{"n_layer": 25, "tie_embeddings": false, "optimizer": "cautious_adamw", "weight_decay": 0.27, "doc_mask": false}
MLP neurons of a small language model. Each row is named by its layer, matrix (up: input weights; down: output weights) and neuron, and shows model dimensions 0-127. Each number is 128 + 32 x the weight over its row's rms, rounded and kept within 0 to 255.
Before each neuron's rows, "fires before" lists the tokens most often just after its 100 highest values on Wikipedia text that the model never trained on.

fires before: "9", "7", "8", "4", "6", "5"
L21.up565 [194 147 154  88 113 106 168 179 124 129 194 121 126 103  72  98 113 147 149 144 108  68 169 158  79 138 105  74  81 118 100 145 109 120 169 141 129 131 143 137 113 104 145  65 131 114 112 168  83 138 159 167 121 143 124 186  68 162 151  72 116 138 142 130 167 123 117 172 148 110 158 100 158 208 150  77 143 138 111 123 126 152 138 153 166 141  76 127  65 130 127 144 115  89 127  99 152 206  94 114 132  68 161 196 122 123 131 147 120 147 122 106 132 178 157 104 135 120 114 137 161 152  58 182 157 138  99 138]
L21.down565 [155 168 132  72 139 135 136  93 154  82 130  66 149 133 105 109 121 101 189 114 164 108 121 121 111 188 100  75 119 112 125  84 125 173 138  78 149 186  76 151  99 175 157  64 162 132 173  94 126 126 144 111 139  71 162 154 185 133 156 117  97 130  96  97 120 154 108 122 167 145  87 108 133  74 141 120 106 118 145 124 126 147 103 113 104 173 143 139 152 145  63 104  72 188 146 193 127  99 114 120 151 100 203  86 136 122 195 109 138 171 123 156 127  74 157  68 156 134 132 145  75 185 128  93 182  99 138 163]

fires before: "ies", " in", "own", "ial", "2", "if"
L19.up526 [140 108 195  78  79 120 167 116 108 118 115 128 133 102  84 159 158 117 112 159 138  61 157 112 135 180 156 138  79 183 129 130 166 155  64 196 153 117  67 142 145 123 115 163 151 148  93 121 154 139 175  75 151 147 104  76 127 167 154 139  81 100  81 112 135  89 128 136 124 123 109 155 173 129 174 152   0  85 191 154 166 128 151 172  92 162 195 152  80 160 142 167  85 143  89 110 151 134 141 160 141 145 113 111 137 112 136 101 170 101 141  92 162 175 113  87 119  97 118  93  92 110 138 207 169 173  41 138]
L19.down526 [109 112 115 213 184 154 119 177 129 120 128 125 121 104 156  76 118 190 160 147  93 132 119 120 116 146  80 173 128 131 127 132  94  69 133  63  88 169  78 114 109  77  88  95 123 106  68 148 110 147 146 120  51 164 135 209 132 127 116 130 133 115 216 174  76 137  94 160 143 164 134 108 108 157 109 131 146 145 123 196  57 108 159 152 125 105 117 145 149  82  98  88 148 138 140 113 128 153  89 116 163 131 113  76  97 161 128 116 178 171 141 170 153 123 166 161 162 163 123 125 131 124 130 103 126 154 122 137]

fires before: "6", "9", "7", "0", "8", "ort"
L11.up539 [152 148 109 108 153 196 192  91 140 141 163  70 145 105  96 150 128 166 164 150 124  84 146  98 109  97 123 118 122 157 101 132 175 134  96 140 133 133 135 118  91 104  91 121 118 141  90 153  26  80 167  94 119 109 121 121 132 149 164 152  55  99 132 117 107 170 110 135 113 160 127 106 107 173 142 100 134 131 139 114 133 151 172 186 128 195 132 173 129  97  51  90 146 119  96 151 117 142 119  81  95 133 124 134 154 151 137 108 166 119 128 155 176 195 136  65 193 108  90 185 125  99 132 129 166 172  91 158]
L11.down539 [112 133 170 167 119  69  73 136 147 123 103 141  95 134  58 115 106  59 121 156 141 127 147 135 144 165 129  75 122 124 202  79 133  71 156  81 142 142 145 130 121 123 164 154 164 110 141  77 188 137 100 141  76 178 132 140 114 120  93 119 170 128 147 156 111 105 123  93  95 124 112 132 191 144 166  90 128 171 106 139 135 113 150  67 134  95 161 157 153 112 148 222 197 146 185 166  97 118 102 133 150 142 147  91 122 125 136 110 116 110 153 101 122 127 105 103 121 131 160  86 129 159 107 131 127 104 139 131]

fires before: "ond", "re", "ur", "on", "ies", "ial"
L8.up31 [ 91 159 132 109 171 156 113 107 145  99 111 106 151  95 194 164 145 137 155 153 108 143  98 119 202 182 101 168  78 169 134 112 176 126  74 167 138  92 130 157 147 198 113 149  89 109  57 126 111 157 176  68  55 153 115 150 181 152  60  60 132 166 133  91 161 150 124 121 119 146 120 159 142 129 164 109  87 113 119  70 152 137 104 112 108 149 102 141 148 132 124 151 118 143  79 136 142 122  95 139  99 183  74 109 150 116 163  86 166 106 125  96 146 148 119  78 134 109 141 167 124 119 113 109 126 142  78  71]
L8.down31 [125 111 111 116 130 159  66 151 136 161 161 103 145 162 132 115 174 117 134 162 158 186 136 128 147 156 155 106 186  99 125 129 160 137 126 127 145 137 138  90 165 133 166 126 132 102 113 102 139 121 117  49 161  82 124 124 173 175 123 123 110 141  68 114 111  96 117 109 132 209 168 147 126 134 177 106  91 185 115 111 196 129 218 152 142 111 132 108 139 138 128 117 135 141 160 169 131  63 102  90 175 103 179 151 146 108 103 124 111 185 169  96 141  79 120 101 117 148 103 195 152  79 101 115 154  99 122 151]

fires before: "19", "20", "18", "ame"
L18.up729 [136 152 126 120 126 157 134  84  72 134 107 108  97 128 105 155 108 164 183 123  61 145 163  98 146 102 144 113  61 109  71  87 129 147 188 139 136 116 147 151 114 155 103 153 166 108  92 105 176 114 174 106 132 119 141 152 125  95 123 108  98 135 173  95 129 168 107 124 129 133 142  28 113  99 191 129 135 138  64 132 176 135 109 134 123 169  93 129 138 138 110 124 175 108 113 167 117 160 140 191 172 171 129 161 107 120 123 123  58 103  96  85 132 163 100  85 141 129 148 130 138 109 131 126 111  87 160 100]
L18.down729 [164 110  94 138 102 104 136 137  97 137 171 153 139 115 145  92 114 152 117 104 133 111 160 142 139 134 158 109 157 123 130 171  97 118 140 139 128 110  72  86  82 130 128  79 145 109 153 129  95 112  85 191  96 137  59 148 127 116  97 161 147 148 126 115 158  91 155 146 113 152 126 164 157 154 107 137 164 151 155 121 113 175  97 116 100 162 132 179 115  99 110 124 115 149 140  53 137 143  63  89 149 108 114 136 120 139 118  89 191 142 167 157 154 132 142 149 119  56 127 112 170 103 164 126 132 109 108 136]

fires before: "ed", "c", "ver", "en", "l"
L18.up316 [117 161 105 113 113 122 187 146  95  98 143  92  98 155 149 141 126  71  98  57 134 154 131 131 149 121 107 113 141 159 144 111  94  90 103 130 119  91 131 146  73 130  95 110 161 146 108 113 161 140 107 113  83 129 179 161 143 139 104 106 182 182 152  95 133 103 149 148 113 120 145 126 156 117 169 160 152 161  78 117  98 135 119 106 198 161 107 136 141 195 113  98 132 119 188  87 134 147  70 157 158 132 150 139 125  94 168 121 120 161 102  70 115 110 155  60 193 166  84 188  85 126  62 129 132 128  85  90]
L18.down316 [149 177 190 116 105 112 162 124 143  97 139 136 114 116 205 114 148 118 173 119 196  76 171 128 174  57 131 155  97 133 103 110 165 176 108 171  62 154 110 174 107 152  75  86 145 123  98 146 101 166 117 165 140 160 134 153  83  98 123 119  88 143 109 156 144 115 133 125 169 132 118 127 100  95 118  31  95 110 133 186 127  70 104 111 118 159 121 152 145 136 134  80 135 109 102 123 104 113 168 135 149 124  78 160 157 183 164 162 219 159 131 106 112 165 160 158 197 141 143 124 118 137 110 149 110 120  94 178]

fires before: "19", "20", "all"
L19.up544 [141 102  88 122 106 160 124 125 133 131 142 146 152 151 127 113 160 116 115 145 124 129 131 148 178 126 112 139  90  78 106  87  95 118 159 156 142  77 127 121 125 141 132 183 143 101 142 147 129 105 147  99 135  76 156 123  88 136  73 150 118 105 155  65 133 173 128 118 152 194 115 109 118 115 190 104  35 116 129 104 106 133 154 152 171 188 133 155 135 130 132 139 104 155 102 145 129 148 107 134 106 156 143 127  94 129 158 127 172  87 111 155 104 136 177 124  82 155 121 153 115 114 133 193 153 185  82  21]
L19.down544 [139 141 129 116 110 148 145 108 122 109 108 138 150 188 117 111 114 155  72  78 110 109 145 102 184 159 178 167  80 115 118 125 123 113 154  87 105 133 118 101  70 134 166  94 224 118 126  70 159 120 102 135  99 165 180 215 133 122 121 150 104 119 103  80  62 139  99 137 188 116 111 144 176  90 114 191 158 157  92 130  89 116 130 106 118 135 106 124  62 134 113 118 141 143 166 163  94  85 113 114 130 109 150 155  96 167 111  95 110 154 116 137 186 141 161 169 159 110 179 132  87 138 148  95 110 125 183 161]

fires before: "en", "el", "at", "es", "ated", "ed"
L19.up980 [ 87  57  80 138 203 131 148 102 111 137 155 146  64 171 122 168 107  87 123 101 172 150 124  77 129 161  82  98 139 146 149  91 191 100 122 126 102 117 126 145 141 162 199 134  52  76 117 124 145 109 161 166 143 137 128 106 111 151 165 133 148 134 156  85 127  96 120 138 152 153 122 111 111 104 144 159 113 121 151 127 164  96 113 134 190 101  84 117 136 204 114 122 128 100  65 119 158  92 117 208 129 180 155 108  98 157 113  81 200 129 141 131  80 118 102  96 128 154  58 143 118 157 104 148 172 170   9 115]
L19.down980 [156 119 186 126  99  84 129  97 144 106 137 135 127 201 121 175 150 112 137 139 124 120 139  84 119 104  88  92 118 151 123  88 156 164 139 126 133 122 129 125 134  96 132 172 174 121  92 144  74 109 169 173 108 170 117 134 179 134 100 125  59 164  94 112 160 120 135 120 137 153 137 134  90  99 113  91  82 176 151 163 131  87 183  77 166 141  73 130  98 144 196 105 111 120 120 137 194 199 174 103 109 132 163 168 168 164  78 200 151 180 117  84 102 141 150 127 144 127 147 136 138  82 157 114 151 147 180 149]

fires before: "20", "19", "ent", " in", " on", "{"
L18.up170 [119 139 171 130  91  91  99 110 144 164 105  89 105 147 160 129 161 114  94 153  81 138 134 175  88 159 182 127  76 173  94 122 129  93 168 134 178  88 174 123 142 125 101 125 108 148 125 175 105 126  74  93 175 133 181 143  66 118 118 167 158 137 162  87 179 127 179 154 117 184  75 157 158 147 153 107 157 157 177 134  95 117 123 143 114 140 139  88 112 116 154 106 153  80 121 141 136 132  92 179 139 127 139 120 175 129 118 108 110  86 112 119 136 162 111  93 143 153  89 137 122  88 160 148 205 151  85 112]
L18.down170 [103 176 149  76 118 150 105  93 142 137 123 180 162 159 169 144  87 128 122 132 163 131 149 170 158 166 100 171 157 134 122  98  93 140 119 121  97 199 137  95  94 120 153  49 137 154 130 100 108 181 209 109 101  91 109 116 195 153 133  58 141 139  47 158 111 119  77 132 119  84 126 130 110 117 100 117 113 150  90 112 152 144 141  73 101 128 102 105  79 179  74 121 155 132  90  42 138 123 182 107 131  54 133 179  77 150 125 118 155 198 160 162 132 123 115 171 177 106 116  98 122 129 164  70 108 162 136 158]

fires before: "ot", "ies", "ion", "ow", "ial"
L15.up9 [156  89  95  86 145 182 143  86 122 107 136 125 100  49 179  86 104 141 118 173 137  85 127  97 152 129  92 125 107 128 213 100 129 129 157 175 151 150  83 131 107 138 141 137 172 151 109 112 184 138 155 116 155 161 100  88 178 140 138 167 142 140 113 134 153  78 138 150 143 113  74  77 121 103 179 173  77 122 141 101 175 155 130 136 159 130 154 186  90 182 149  87 155  60 101 150 160 168 136 139 146 155  86 126  87 132 174  83 142 132 101  86  89 133 116  79 119  91 110 145  88  61 148 113 170 120  96 141]
L15.down9 [121 118 190 128 114 129  76 116 160 132 153  46 122 177 116 112 131 128 183  80 150 155 120 120 112 146 167 138 160 134  80  37 148 131 163  67 133 149 117  80 145 146  96 190  90 135 138 150  87 148  94 117  84 113 139 149 132 154 109 146 137 168 137 119 158 128  78  60 117 127 135 179 145 127 108 128 122  97 137 165 123 134 115 118 127 108 159 173 183  72 178 131  87 167  97 134 139 117  98 184 141  55 125 127 125 145 181 155 151 114 184 125 156 151  84  98 158 145 112 110  89 135  60 117 104 199  77 122]

fires before: "–", " |", ",", ")", " (", " and"
L15.up806 [127 121 115 124 114 114 131 104  92  89  89 166 189 152 114 121 110 138  87  39 155 195 147  89  91 189  90 142 169 188  41 116 157 119 125 140 151  61 121 111  62 126 143 118 166 105 118 115 108 121  90 128 193  91 135 110  37 115 101 145 162 120 142  65 211  97 134 128  71 200 107  92 155 161 151 166 104 129 162 129 114  91 182 150 178 119 193 100 119 157 155 126 164  80  59 108 124 166  87 131  98 144  67 149 142 149 144 101 210 130 131 192 121 104 151  91 145 115 113 183  94 147 144 164  88  94 121 120]
L15.down806 [163  87 143 101 155 101 116  84 102 118  74 131 183  89 136  94 105 122  75  60 163 113 213 104 155 146  90 168 174 107  93 122  97 168  98 128 155  86 125  38 158 180 132 111 118 100 105 115 132 138 137  98 139 133 114 172 171 136 123 170 150  51 131 124  84 136 149 165 132 110 128  56 170 128 132 128 132 159 127 161 139 149 144 143 145 149 144 126 127 137  89 116 125 113  88 159 146 149 119 126 156 149 130 121 166  95 109  69 158 137  91 102 140 124 101 161 103 163 125 103 173 101 152 128  77  91 157 123]

fires before: " |", "/", " (", "p", "m", ","
L21.up471 [129 114 137 135 173 184 125 141 143  26 173 101 134 112 139 147 129 158 127  96 147 164  64 139 153 187 122 184 118 143 104  56 168 125 106 119 153 135  92 119  66 134 139 134  91 145 137 115 133 150 106  99  78 113 140 196 106 150  90 171 151 116 163  82 125  85  82  98 133 142 140 131 123 119 156 131 142  90 145 164 119 109  83 162 135 152 122 150 154 169 191 132 154 121  77 124 145 129 145 137 134 181  54 158 159  85 186 142 143 184 137 134  74 156 128 140 152 100 111 187 167 130 101  91 192 108 127 106]
L21.down471 [137  81  84 180 148  93  85  74 140 164 109 147 180 106 137 140 117  80  95 117 110 100 170  62  93 154 131  86 106 191 124 107 123  91  67 142  95 139 124 117 125 172 197 112 126 118 122 122 154 125 110 156 180 100 112 143 132 111 157 119  87 119 123 116 163 150 127 165 131  40 104 174 102  92 119 127 194 150  84 128 151 177 102 147 130  76 141 136 131  73 143 142  56 135 119 132 234 140 114 120 130 154 120 158 136 160  93 111 145 142 133 208 108 159 165  76  98 134 146  69 164  90 138 113 117  80 124  79]